Weights of a small GPT-style language model, trained from scratch on English Wikipedia: width 512, tied embeddings.
MLP neurons of a small language model. Each row is named by its layer, matrix (up: input weights) and neuron, and shows model dimensions 16-143. Each number is 128 + 24 x the weight over its row's rms, rounded and kept within 0 to 255.
After each neuron's rows, "fires on" lists the tokens most often at its 100 highest values on Wikipedia text that the model never trained on.

L7.up1719 [143 154 118 155 143 117 112  93 119 146 166 114 136 135 142 136  96 103 110 115 143 149 119 106 126 157  83 118 111 130  84 128 116 163 125 150 113 142 141 114 132  98 127 127 118 151 127  89 156 136 155 132 160  95 122 148  96 127  92 127 180 128 127 151 120 112 116 130 118  88 105 136  73 138  95 138 155 158 167 123 104  71 168 105 100 101 127 157 101 147 110 149 130 133 141 163 127 154 118 124 140 142 142 152 130 119 165  98 149 107 119 159 131 162 104 112 130 122 103 100  91 133 130 125  98 148 135 144]
fires on: " |", " ", ")", " year"

L7.up36 [116 120 166 130 122 108 125 129 143 120  79 113 112 127 164 125 136 164 131 132 113 134 142 109 151 165 138 146 121 142 136 168 137 121 127 136 161 106 165 124 105 169  82 147 121 175 138 113 134 126 137 101 112  88 113  98 103 105 118 100 139 119 105 121 143 153 118 126 119 166 137  89 127 107  92 121 159 151 103 117 130  57  87 135 126  91 175 108 152 126 128  85  99  89 101 115 109 136 112 129 136 122  65 135  99 130 121 136 108 166 127  94 119 149 147  88 127 138 179 167 133 124 172 118  98 164 137 130]
fires on: " in", " and", " to", " over", ","

L2.up705 [153 134 139 101 144 148 108 141 114 143 133 164 122 120 191 112 149 136 126 163 137 104 102 133 118 127 101 130 138 168 128 174  89 163  84 108 119 168 116 170  98 143 144 114 170 161 130 129 147 130 119 148 111 162 113 139 130 156 128 105 103 152 148 121 140  76 129 152 129 101 145 117 134 145  87 145 132 133 109 160 144 163 126 125 100 110 113 132 168 114 106 129 138 106 158 152 103 135 143 135 104 150 147 139 132 111 122 119 146 115 147 132 140 115 115 140 113 161  98 127 167 119 147 153 100 152  31 155]
fires on: ",", " ISBN", "',", ":", " ·", ":\n\n"

L2.up1222 [110 109 139 146 105 120 129 130 139 117 109 151 125  89 139 106 109 167 151 170 114 115 154 100  96 128 134 125 165 197 147 137 137 102  86 121 100 115 107 111 162 136 154 106 151 165 122 118 132 105 122 134  89 142 134 121 117  78 171 108  74 125 140 138 133  85 139 120 164 117 118 137 149 124 119 103 100 126 152 136 149 155 123 146 136 109 143 145 129 117  86 137 112 128 115 193 106  99 155 123 125 115 121 126 146 132 156 162  80 142  95 109 145 162 106 118 133 105 111  97 150 107 146 135 145 142  45  73]
fires on: "\n\n", ":\n\n", ";", ")\n\n", ":", ".'"

L7.up1043 [185 151 118 116 109 169 132 114 138 163 106  96 163 121 137 127 162 120 128 111 132 154 132 126 166 139 143 125 156 108 120 172 112  95 111 116 118 123 130 167 144 152 131 160 145 108 122 152  98 120 158 117 143  97 145  97 119 141 107 120 147 130 130 158 100 132 125  94 151  92 103 174 141 111 165 112 120 108 116 134 135 134 130 161 184 115  85 126 108 154 143 116 132 125 144 121  83 118 158  96 136 119 105 105 144  95 121 160 109 155 110 113 137 194  80 154 156 101 135 131 132  99 112 137 102 127 149 134]
fires on: " C", " L", " W", " l", " c", " Preceded"

L2.up382 [129 135 152 131 156 174 113 125 126  68 147 139 155 127 136 145 166 124 116 130 124 118 123 133 142 111 137 153 119 174 123 127 117 112 146 139  72 140 101 112 127 115 138 108 176 124 135 136 133 162 159 134 117  83 101 152 162 130 129 131  65 134 102 161  75 134 142 113 135 139 155 113 160 126 132 115 139 134 157 121 142 145 164 129 121 114 127 104 165  99 128 110 100  95 134 118 117 104 120 112 122  94  93 102  98 143 130 175 127 111  85  79 181 175 157 177 119 134 179  82 133 154 127  72 112 114 122 144]
fires on: " G", " TV", " football", " GT", "CC"

L2.up797 [101  98 170  67  98 131 112 118 103 139 104 136 109 118 153 114  93 111 123  93 151 127 148 119 151 101  98 145 164 156 100 189 125  90 165 128 126 147  85 103  90  98 132 108 127 158 134  85 133 169 149  99 131 132 121 134 116 105 118 154 154 156 125 134 107 152 125 168 142 174 113 120 107 104 152 107 103 136 116 162 116 160  79  98  90 113 132 131 156 147 135 115 145 126 126 132 142 161 129 127 129  86 126 101 123 128 141 151 126 102 131 145  88 166 137 160 123 132 153 131 104 166 161 166 128 153 128 170]
fires on: ".\"", "%", ".)", "°W", "]", "\""

L2.up1788 [156  93 130 160 112  96 125 118 184 106 141 129 119 141 116 128 125 138 145 144 112 171 121 151 107 155 121 143 139 173 125 186  71 138 134 113 135 101 128 126 108 111 105 146 135 100 153 142 108 152 155  92 142 127 130 120 141 127 157 125 112 134 120 137 132 121  92 119 112 109 140 144 136 105 139 130 107  83 153 152 121 130  96 157 127 116  81 148 101 132 117 158 117 144 115 119 149 110 132 106 125 135 179 106  94 210 122 170 141 108  98 145 129 174  94 105 116  96 101 147  93 147 146  97  99 138  83 163]
fires on: " continued", ".\n\n", " remained", ")\n\n", "===", "\n\n"

L7.up140 [ 85 132 125 110  79 107 167 128 113 119 140 152 135 142  91  98 132 109 127 101 103 126 157 101 127 176 110 143  84 106 124 107 111 123 147 150 128 139  80 126 118  97 157  88 195 120  88 123 143 149 141 144  89 135 129 111 112 149 109 134 135 138 137 167 114 109 133 153 109 154 136  77 147  72 133 173 118 129 134 159 139 124 114 159 134 161 130 161 130 122 150 125 111 166 112 122 123 125 130 129 144 113 160 125  80 109 184 105 144 111 109 144 129 115 148  96 177 130  85 156 131 116 153 135 100 129 111 117]
fires on: " born", " began", " to", " off", " continued", " up"

L2.up524 [113 147 131  91 133 134 151 166 148 109 125 135 124 141  74 140 129 128 168 111  94 140  97 137 110 130 141 137 123 209 136 153 118  82 129 128 151 115 124 122 114 129 109 124 100 132 133 101 158 140 103 137 148 158 119 128 146 127  92  90 138 143 119  97 145 153 131 139 163 113 122 120 132 150 103 128 110  96 151 119 126 157 100 125 198 110 156 164 150 136 107 113 125 138 129 142 135 184 141 216 125 138 113 129 130 127 143 146  81 121 146 113 138 138 119 118 135 166 102 135 110 145 125 128  95 124  66 102]
fires on: "\n", " |", ";"

L2.up1373 [104  94 144 160 115 100 155 123  88 117  73  98 105 165 115 162 145 114 126 143 169 157 118 129 136  82 128  70 141 119 161 184 172 127 138 105 148 151  96  97 125 134  99 131 141 139 174 139 132 124 113 119 151 163 108 117 135 154 138 144 136 157 111 128 124 142 106 116 105 143 133 113 108 102 106 121 137 127  77 108 105 150 132 106 141 118 151  89 111 108 210  95 110 153 112 138 162  85 121 107 121  93 100 114 151 146 147 139  90 156 143  80  93 171 154 127 181 151 150 129 123 138 145  98 138 117 152 130]
fires on: " well", " there", " January", " result"

L7.up381 [ 93 153 139 136 144 119 138 111 137 119 135 127 155 114 145 161  71  70 135  69 135 102 110  90 130 136  91 127 122 140 134 162  99  77 131 133 118 108 143 147 159 174 112 127 103 152 104 110 168 114 137 133 109 115  83 103 130 119 113 142 140 105 147 162 102 146 136 138 160 166 133 136 137 140 122 147  97 156  94 115 135 109 113  91 128 146 106 122 150 117 127 123 121 150 156 150 153 129 140 143  91 156 130 133  96 149  94 131 126 143  89 195 147 120 143 138 114  88 123 125 170 120 144 120 122 154 140 108]
fires on: " to", ":", " and"

L7.up1028 [ 94 186 132 153 112 117 134 135  80 125 108 141 136 136 125 116 133 111 152 110 145 143 122 128 137 158 138 132 127 129 106  97 113 110 168 114 125 101 104 150 104 135 167 117 188 111 115 101 145 112 140 131 101  91 137 153 137 140 126 123  88 153 141 114 101 151 124 143 150 110 120 145 153 154 146 126 136 108 130 140 111 146 142 138 181 163 101 122 116 151 181 153 160 173 147 123 148 141 123 138 128 124 158  66 109 141 163 130 139 130 121 132 132  96 101 134 188 147 105 136  80 149 161  87 127 120 137 103]
fires on: ",", " with", " by", "ed", " was"

L7.up2022 [104 126 135 131 161  82 123 122 105 137 141  90 151 125 114 100 120 162 113 183 160 122 117 167 116 133 130 157  99 155 104 182 126 114 122 111 141 152 193 148 120 153 165 132 156 141 128 141 120 138 137 144 128  95 142 137 143  97 125 160  98 157 110 139 143 174 163 164 133 112 111 116 114 126 137 101 105  98  94 118 124 129 117 156 139 143 123 155 111 139 136 133 117 126 129 136  99 129 140 105 157 141 117  75 121 203 111 132 150 149 126 141 120 170 140 133 150 116 138  97 124 114 162 116  77 121 129  74]
fires on: " on", " =\n\n", "\n\n", " along", ")\n\n", " under"

L7.up802 [134 125 134 131 124 138 119 107 149 142 120 145 106 141 112 121 103 123 133 114 160 124 164 148 157 106 136 137 110 119 109 148 119 131  99  84  93 130 111 167 122 149 112  94 133 135 114 128  86 139  97  92 111 124 121 129 121 122 167 131 138 143 102 104  95 116 124 169  89 136  96 168 151 120 147 142 125 119 140 146 175 101 132 140 126 121 135 172 108 134 119 125 102 151 124 150 125 116 142 120 135 149 149 125 135 147  82 186 131 155  97 172 134 163 125 125 167 121  89 141 111 116 127 148  91 123 146  93]
fires on: ".\n\n", "\n\n", " |", " Swing", " jump"

L2.up543 [112  96 112 156 146 148 136 102 174 152 126 124 153  88 139 114 124 138 151 169 134 141 127 116 111 133 103 121  98 178 118 154 152 103 125 123  78 146 135 139 109 166 100 122 125 156 131 177 122 179 137 141 109 137 121  87 153 122 149 107 123 120 122 140 131 122 160 123 110  82 104 153 132 147 122  89 163 139 117 112 130  76 142 124 122 136 121 138 147 155 189 125 111 123 142 133 124 142 134 148  83 134 115 120  79 161 162 186 105  66 120 137  81 177 134 108 123 104 107 117 114 126 119 105 118 106 140  84]
fires on: " |\n\n", " |\n", "\n\n", " (", "ors", "==="

L7.up1572 [139 116 149 108 164 138 139 137  84 128 129 110 120  94 116 113 166 106 107  98 125 141 149 114 156 141 124 109 170 107 125 144  97 144 122 156 116 145 130 150 112 108 138 160 124  98 162 152 106 136 145 157 124 156 148 137 106  99 108  98 140 145 134  97 118  90 129 158 135 132 149 120 141  71 154  97 171 123 201 175 130 124 111 115  90  86  81 142 113 152 175 133 103  75 121 102 136 177 111  84 137 140 142 117 137 130 138 152 146 161 158 112 120 113 125 142 110 113 142 106 136 115 121 121 144 152 114 156]
fires on: " ", "/", " in", " W", " |", "."

L7.up1667 [119 132 126 142  99 114 122 128 121  67 144 146  99 155 131 149 155 141 121 114 143 126 116 121 116 127 117 138  91 197 167 147 145 150  96 122 117 105 127 149  80 114 120 138 125 122 109 142 144 110 119 124 169 166 120 118 139 138 145  85 133 112 130 155 127 113 133 124 128 142 128 150 138 119 119 111 116 144 131 151 140 131 109 148 135 117 113 125 103 127 121 119  95 148  98 164  81 174 141 122 127 106  99 122 116 102 105 142 117 153 130 101 138  97 170 135 123 117  87 129 148 132 136 133 124  96 134  96]
fires on: " and", ";", ",", " or"

L2.up1202 [131  74 145  61 189 154 165 109 149 138 121 102 142 147 169  68 158 116 152 156 133 107 169 109 165  96 162 156 127 127 155 153 112 127 115  78 125 118 170 146 164  94  92  98 113 147 184 116 113 167 170 160 150 103 135 100 100 121 121  47  83 132 155 117 160 142  96 152 126 140 117 126 171 136  86 148 134 134 121 128 121 106 175 107 128 110 155 142 151 105 109 126 122  90 114  85 127 116 140 128 131 126 125 164 149 122 125 124 114 123 119 154 146 131 107 125 136 121  95 148 141 150 150 124  77 130 133  99]
fires on: "ar", " forces", " speed", " Northern", " Fur"

L7.up1581 [114 126 146 127  87  69 121 118  74 139 189 184 165 153 101 135 133  76 137 137 134 145 128 110 104 145  84 112 138  95  91 112 131 180 160 111  82 156 146 102 128 114 131  91 134 126 113 140 138 105 139  93 101  89 155 156 120 158 136 114 130 120 139 116 111 131 104 107  90 122 139 116 205 183 155 112 105 125 122 175 132 101 131 125 104 101  95 124 119 155 114 125 110 112 134 116  96 130 134 145 121 155  94 125 111 169 168 124 130 133 135 146  85 134 112 100 126 171 105 146 129 126 112 116 123 136 149 129]
fires on: " |", " |\n", " "

L7.up243 [170 112 117 149 117 111 206 152 129 127 150 173 100 119 115  90  83 156  68  81 142 106 107  89 142 115 148 126 159 122 124 133 144 112 127 110  99 159 172 135 135 117 170 100 142 145 101 164 173 127 145 141 127 175 189 116 163 113  93 146  94 177 100 131  91 112  98 119 115 124 111 120  81 119 134  87 153 103 109 112 105 143 150 124  85 127 115 167 113 108 169 142 138 135 132  79 102 114 109 122 132 143 139 100 140 148 127 166 141 112 138 127 135  92  93 170 130 170 103 149 106 107 117 118 161 133 123 175]
fires on: ",", " |", " ", "–", " in", " ("

L2.up51 [173 121 137 127 142 117 109 109 163 122 143 152 124 153 191  83 117  92 159 155 152 151 107 146 134 112 143 129 143  92 111  98 125 164 139  84 150 105 144  88 103 130 106 131 136 100 141 152 111 139 124 132 121 111 135 169 132  96 153 120 113 117 141 135  78 167 106 135 154 172 119 133 116 128 134 114  72 133 118 137 107 154  89 115 154 165 107 155 134 112 158 105 161 191 114 165 123 120 115 118 157  99 142 123 115 148  96 145 212 151 103  85 123 121 100 135 175 140 116 106 129 133 106 144 126 149 137 145]
fires on: " Al", " al", "aran", "yl", "ell", " Votes"

L7.up680 [126 192 116 126 129  88 166 133 152 133 137 108 146 142 150 153 181 144 142 114  81 149 136 102 123 125 126 136 114 162 133 115 132 131 120 146 142 129 148 126 146 158 100 123 121 142 136 149 132 122 108 145 141 156 147 140 152 122 122 143 128 152 115 149 124 149 105 139 119 125 122 126  83  93 150 121 123  96  91 128 143 103 121  94 196 101 124  98 146 100 138  73 138 126 131 136 131 112 142 122 164  91 156 167 150 141 121 139 142 142 151 116 135 128  87  88 110 157 128 175 115  82 159 139  96  88 164 150]
fires on: " in", " on", ",", ":", " office", "en"

L2.up232 [116 128  96 139 150 194 109 164 112 107 116 183 142 118 125 171 105 125  88 131 151 153 147 127  97 108 108 115 111 125 146 102 142 122 123 142  95 149 116  92 129 107  79 120 144 197 149 138 138  87 112 143 117 124 136 133 111 168 162 116 128 122 179 110 109 158  77 132 140 123 146 138 123  69 100 106 115 158 109 159 146 113 118 115 123 164 140 115 126 141 119  68 122  84 165 123 151 151 129  94 126 129 122 134 117 136 103 140 117 144 125 161 153 142 139 153 133 145 130 163 124 118  75 154 143 153 132 135]
fires on: " Ville", " Via", "â", " León", " La"

L7.up1535 [147 147  81 140 116  77 164 131 111 105 142  95 118 112 118 116 118 147 156 148 151 115 139 132 129 109 113 121 129 171 104 131 124 152 177 137 110  88 159 138  84  96 116 142 124 124 138  97 145 178  96 111 119 132 133 132 133 105 139 110 142 142 155 107 156 145 150 153 108  68 135  91 128 136 102 169 107 156 134 122 135 120 136 104 174 164 122 181 131 147 114 102 139 129 186 130 142 114 156 107 118  97 144 112 132 142 134 139 128 151 122 109 114 120 166 159 143 105 171 164 137 134 147 139 106 136 164 129]
fires on: " that", " in", " over", " at", "3", " for"

L2.up569 [136  54  86 112 115 101 177 123 140 140 106 126 115 146 138 123 170 166 130 128 149 150 117 130 154  88 113 115 153 140 128 167  94 125 107  97 168  96 162 122  31 156 128 143 147 162 113 119 162  72  99 107 143 129  98 153 158  97 136 155 133 113 149 150 134 120 133 132 101 177 138 120 143 141 148 110 137 134 165 130  80 174 143 139 141 161 110 105 108 167 134 117 102  86 173 154 125 109 135 102 112 116 146 103 115 131 129 134 123 148 135 133 149 172  95 124  92  96 144  96 148 114  97 131 126  69 128 132]
fires on: " along", " On", " among", " within", "aw"

L7.up820 [149 133 127 140 118 101 175 131 132 133 148 157  96 151 164 110 101 142 132 103 141 144 121 123 100 104 154 127 125 159  90 144 135  64 133 115 146 146  93 153 116 136 114 123 139 130  99 123 175 119 127 125 107  75 128 125 142  92  93 106 129 107 153 158  95 158 124 115 111 148 121 164 131 140 122 141 139 123  96 100 165 141 156 157 208 151 113 135 130 136 116 165 133 124 130 149 145 161 138 114 132 102 104  99 127 151  95 112 185 135 108 135 148 141 109 111 152 133 152 182 146 101  91 149  73 134 100 104]
fires on: " by", " to", "G", " from", ",", "with"

L7.up583 [ 90 104 118  91  83 123 126 150 124 120 156  96 145 143 120 109 137 132 100 125 119 146 130 127 142 115 131 146 127 148 138 139 126 136 162 126 150 127 129 149 151 129 103 129 148  93 148 157 157 123  80 151 115 108  97 139 124 115  97  73 100 147 142 147 141 122 135 145 115 123 113  96 146 163 154 123 109 136 140 123 113 124 116 130 128 140 114 151 153 147 116  88 140 125 139 146 143 114 143 145 102 100 108 153 110 112 132  83 136 120 171 115 149 125 134 143 140 146 115 166 129 144 113  83 128  92 103 169]
fires on: "\n", " =\n\n", "\n\n", " which", "–", " would"

L2.up62 [100 122 138 109 161 146 138 174 110 134 144 107 124 126 142 158 134 113  91 103 187 124 131 118 131  75 168 112  94  97  94 150 107 115 120 142  93 132 132 154 133 132 138 114 151 148 100 213 142 144 109  97 132 113 120 105 118 134 123 146 109 115 105 137 174  99 159 114 128 107 109 106 118  82 139  94 122 122 131  83 135 123 137 155 189 112 116 151 132 150 157 152 121 144  92 113 153 111  88 150 158 129 133 140  94  92 178 112 158 159 123 156 178 112 118 128  99 104 123 135 156 137 140 136 155 141 108 112]
fires on: " m", " km", " mm", " metres", " mi", " miles"

L2.up574 [113  97  80 119 118 121 101 114  87  99 114 137  84 140 126  87 135 135 127 107 116  99 149 123 149  78 100 118 160 134 135 106 133  99 150 139 123 111 125 171 131 127 168 137 159 170  93 143 154 144 175 139 113 126 124 130 130 100 140 117  92 131 140 110 143 102 131 129 133  87 145  83 104 106 114 129 139 123 108 147  95 145 141 148 137 135 125 160 168 155 124 133  88 137  99 119 153 109 153 159 138  71 151 115 135 126 131 150 152 162 132 112  67 120 132 151 163 138 139 130 151 145 133 106 104 129 110 139]
fires on: "}", "_{", "ology", "$"

L7.up1102 [136 167  97 123 122 129 128 123 147 119  98 129 102 148 103  92 136 103 147 107 133 169 129 106 120 113 128 101 114 137  94 119 125 104  98  68 137 133 124 156 135 127 146 139 141  82  74 169 133 117 161 148 135 107  88 104 128 155 141 124 100 130 150 138 156 143 111 100 131 124 168 141 142 141 118 109  80 133 118 148 174 139 123  91 113 119 129  96 142 151 192 146 116 151  99 119 133 140 129 138 128 112 126 138  85 137 140 111 151 117 166 157  86 124 126 149 172 135 141 136 125 149 126 122 170 148 128 135]
fires on: ".", " M", " Al", " al", " ("

L2.up1951 [166 126 147 177 149 118 143 116 149 130 163 109  93  99 190  84 152 117 104 149 115 104 101 139 102 150 125 143 150 137  80 128 157 130 154  77 140 161 116 113 190 102 138 144 138 112 117 181 114 149 139 119 132  97 107 130 139 103 125 107 104  96 173 122 144 125  99 109 105  94 101  96  93 146 136 167 145 140 127 125 135 174 149 139 127 109 117 108 131 110 140 107 119 119 137 137  82 122 132 113  73  91 122 127 135 101 154 155 127 165 121 117  92 189 138  94 120 118 127 151 130 120 148 105 148 124 155 106]
fires on: "al", "ial", "thal", " regular", "ño"

L2.up1962 [108  84 153 119 113 151 159 129 108 126 139 124  82 135  96 117 127 119 141  99  79 126 150 113 107 146 126  81 116 115  59 131 154 153 137 119 141 151 113  97 154 156 144 114 133 112 164 126 140 102 173 110 180 163 155 131 100 133 125 177 117 137 127 137 135 132 135 148 106 144  98 150 130 109  95 103 119 142 117 146 146 172 127 152 125 147 112 129 154 113  87 113 147 122 158  79  94 172  74 128 139 149 131 154  88 123 117 109 123  93  86 128 134 129  94 144 144 125 157 136 120 134 139  98 109 132 152 112]
fires on: " politician", "ter", " player", "ist", "ologist", " journalist"

L2.up490 [104 128 175  79 112 116 114 141 118 120 149 139 134 116 134 117 108 149 150 138 112 146  97  99 120 142 156 108 140  92 111 170  97 123 121 111 124  91  68 121 144 104 120 105 156 130 129 121 164 140 108 148 158 148 113 147 107  94  99 136 131 148 123 104 104 151  95 131 156 111 113 130 104 140 134  82  86 135  99 123 121 157 134 113 148 150 111 127 155 146 108  75 131 112 132 139 122 157 143 139 174 114 138 170 150 112 174 176 154 148 147 147 112 146 154 122 158 181  87  96 131 140  94 126 114 149  95 115]
fires on: "]", " each", "%", " any", ")", " ever"

L2.up4 [171  76 151 138 160 157 159 166 121 110 166 124 130  98 141 161 128 152 123 102 126 145 147 136 102  65 161 119  89 144 123 119 112 140 116 133  99 120  82 153 170 114 157  83 104 129 117 123  98 122 175 121 144 102 144 137 126 116 127  94  71 144 110 111 137  80 143 129 119 146 135 179 121 106 146 105 148 137 106  93 116 146 114 140 114 126 124 115 102 122 110 125 119 142 119  93 146 127 152 123 119 129 131 131 160 132 121 121 124  87 101  82 122  86 149 127 134 122 137 105 141 150 120 131  92  83 146 151]
fires on: " football", " TV", " school", " singles", " ESPN", " cover"

L7.up986 [121 100 136 132 138 151 159 166  80 112 116 150 132 128 138 134 122 147 114 103 132 109 118 156 105 153 127 115 104 179 152 141 116 134 112 137 128 194 146 116 105 116 102 116 133 130  89  88 165 164 108 121 116 132 107  96 108 140  93 121 130 155 145 118 117 157 114 126 118 119 132 126 138 143 147 161 115 144 110  93 144 115  99  86  78 155 112 145 144 161 105 126 139 132 120 148  78 186 159 126 110 126  85 138 154 153 144  81  93 136 133 105 147  92 140 146 142 119 131 110 124 132 142  97 104 104 149 133]
fires on: " ", "6", "3", " |", "5", "8"

L2.up602 [158 105 149 131 119 148 147 120 120 117 107 118 125 182 170 140 172 137 128 121 115 143 126  65 122 149  75 159 166 115 137 130 153 128  95 123 152 135 124 127 158 107 126 159 127 125  98 134 111  94 105 129 142 194 118 125  89 136 138 121 163 121 125 151 122 152 106 145 153 107 135 140 124 114 164 159 103 102 130 163 158 125  79  88 133 118  82  95 137 140  87 163 132 120 122 125  97 112  96 136 112 127  87 164 147 105 191 126 128 124 129 116 138 132  84 156 121 144 140 148  99 107 142 100 136  97 104 103]
fires on: " L", " l", "om", " m", "L", " Lam"

L2.up547 [114 162 173 109 115 120 164 131 115 126 150 126 111 156 117 175 105 113 109 158 177 142 108 123 102 122 118 108 101 142 132 140 120 175 147  77 122 135  84  89 141 152 158 130 150 120  98 139 140 111  98  72 104 147 104 145 114 134 109 112  89 113 104  57 125 153 126 117 174 114 121 127 146 178 129  86 124 114 131 125  96 124 100  92 150 107  91 134 122 115 127 142 102 151 112 150 122 111 112 151 113 115 140 143 148  96 109 104 163 117 114 145 108 160 146 180 106 124 149 129 135  80 144 108 154 143 102 100]
fires on: " E", " League", "E", " T", " El", " Bett"

L2.up1915 [164 118 172 146  88 151 130 131 132 116 152 110 101 149 155 125 191 107 122 118 120 168 147 135 111 139 139 127 112  92 114 130 125 144 133 123  91 149 142  96 117 168 155 139 115 118 122 142 180 116 118  97 104 145 100 144 116 159 121  95 139 138 124 113 132 121 119 129 130 114 113 142  97 142 122 127 151 109  98 143 124 107 139 113 116 125 166 131 115 161 134 162  93 108 123 129 132 156 117 119 139  88 131 146  83 112 109 176 121 141 123 170 152 145 154 135  93 127 185 178  95 151 151 146 139 127 125 112]
fires on: " E", "E", "According"

L2.up780 [ 91 126 114 168 159 118 144 115 100 100 138 145 166 130 110 132 113 153 160 183 117 125 124 105 139 134  94 146 109 132 123  99 130 132 140 111 122 118 122 160 151 151  99 118 111 118 118 119 129 178 170  78 129 128 134 142 176 156 179 159 128 145 131 153 161 116 104 135  93 117 139 122 119 124 140  84 114 139 125 130 136 112 130 127 113 109  90 135 100 145  95  81 127 119 144 172 159 114 108 105 101 118 140 115 134 180  97 120 126 127  89 140 164 160  89 145 175 123 148 117 143 143 164 115  84 164 132 145]
fires on: "\n\n", ")\n\n", " ago", " UEFA", " highly"

L7.up460 [137 152  94 164 128 146 148 157 111 127 145 108 138 146 179 125  90 146  81 129 149 140 147 102 177 126 107 111 151  96  73 133 132 141 152 134 162 140 131  98  87 136 171 125 122 115 148  99  93 175 143 154 106 144 157 121 115 138 125 112 134 126 167 154 110 163 102 114  84 124 120 118 125 148 117 168 123 132 127 100  85 147 137  81 124 166  81 151 164 128 118 117 156 154 146 140 152 172 128 131 117  84 151 150 132 132 121 114 163 159 124 123 115 119 139 132 136 128 144 135 138 117 115 117 103 129 160 130]
fires on: " New", " at", " for", " –", " with"

L7.up692 [147 146 109 141 106 126 129  96 152 100 139 162 128  98  70 130  89 126 126 132 155 109 128 102 119 121 123 125  91 153  78 143 147 128 130 108 121  94 144 134 138 146 107 148 139 138 138  92 139 108 146 124 117 143  92 141 134 144 140 141 102 110 104 108 155 131 173 125 102 103 115 103 168 128  97 155 169 156 112 151 185  76 157 130 113 149 115 168 137  94 146 161 167 128 103 162 161 127 127 121  91 148 157 111 134 112 117 118 136 141 160 108 112 162 116 136 133 157 133 121 149  90 112 114 124 120 104 143]
fires on: ",", " it", " they"

L2.up1885 [159 154 151  91 134 124 120 107 111 120 103 124 107 124 221  91 131 107  88 145 123 136 121 124 129 105 135 123 163 123 105 115 119 114 142  86 142 160 127 104 153 114 114 153 135 127 119 118 104 125 119 169  95 148  95 160 116 165 153  90 131 119 152  98 137 136 147  92 165 160 134 105 137 146 126 119 139 128 136 142 172 106 139 145 174 109 145 122 129 139 126 169 131 106 103  92 134 155 170 148 101  71  92 120 134 147 134 134 130 149 112 131 101 123 119  93 125 149 129 157 131 198 115 133 166 125 111 129]
fires on: "al", "inal", " Al", "Al", " al", "il"

L7.up921 [137 109 108 163 141  77 153 128 145 134 116 161 129 122 130 167 152 104  69 123 108 141 127 145 137  58 148  90 110 160 140 102 126  68 142 125 132 130 133  92  69 132 146 103 119 120 143 118 139 122 130 138 110 109 138 102 119 144 125 107 121 155 118 120 166 112 110 120 132  86 150 106 170 153 103 114 154 121  88 113 154 112 129 121 136 173  94 178 113 127 110 156 103 126 132 142 145 105 147  95 137 129 151 107 186 144 106  88  80 156 143 124 158 139  99 119 143 146  91 108 106  97 112 133 129 130 148  99]
fires on: ",", " same", " more"

L7.up2013 [123 163 173 147 154 100 133 126  87 116 173 117 195 128 130 119  98 131  96 119 142 140 124 128  92 105 138 102 125 129 130 165 115  83 131 153 148 163 140 169 136 149 114 151 125 132 132  53 121 119 111 148  96 108 117 127 178 135  80 120 123 138  99 151 132 112 121 130 164 154 131 117 112 128 138 157 136 172 135 149 123 112 162 117 110 140 125 137 121 137 123 133 126 151 198 105 127 151 121 126 130 125 150 139 116 105 148 108 110  88 103 135 104 163 121 125 113 134 125 107  95 117  77 144 101 151 123 144]
fires on: " at", " place", " At", " to", " |", " as"

L2.up1137 [105 134 146 147 146 129 121 141 157 133 126 147  96 135 106 132 107 113 156 111 146  93 110 129 124 131 120 106 125  99 139  96  89 172 103 142 148 169 135 105 142 100 146 125 153 150 100 110 122 124 166 149 139 152 126  73 192 139 108 157 133 160 126 113 156 106 171  75 142 112 158 134 131 130 142 106 139 153 118 146 165 129  87 154 156 125 123 106 106 111 111 138 142 112 153 125 113 151 121  93 108 156 134 161  86 120 124 158 122 157 139 112 120 146  93 112 119 111 107  85 156 166 163 104 125 179 107 125]
fires on: " II", " Democratic", "ius", " Series", " Television", " +"

L2.up47 [122 127 142 124 153 133 141 165 124 127 139  99 160 112 174 123 127 131 125 145 135 100 133 130 115 107 118 132 155 135 135 135 163 141 115 166 136 113 118 119 128 135 149 102 119 135 158 130 110 160 118  92 109 142 119 172 114 183 114 155 167 112 122 116 119 118 108 148 115  85 141 139 125  77 124 121 130  90 104  91 159 120 122 105 123 152 123  97 117 165 119 128 128 126 118 152 142 127 136 107 152 126 101 171 165  97 176 143 127 140 124 149 154 151 108 153 149 135 119 121 125 174 154 133 134 169  67  97]
fires on: " m", "m", " km", " metres", " mm"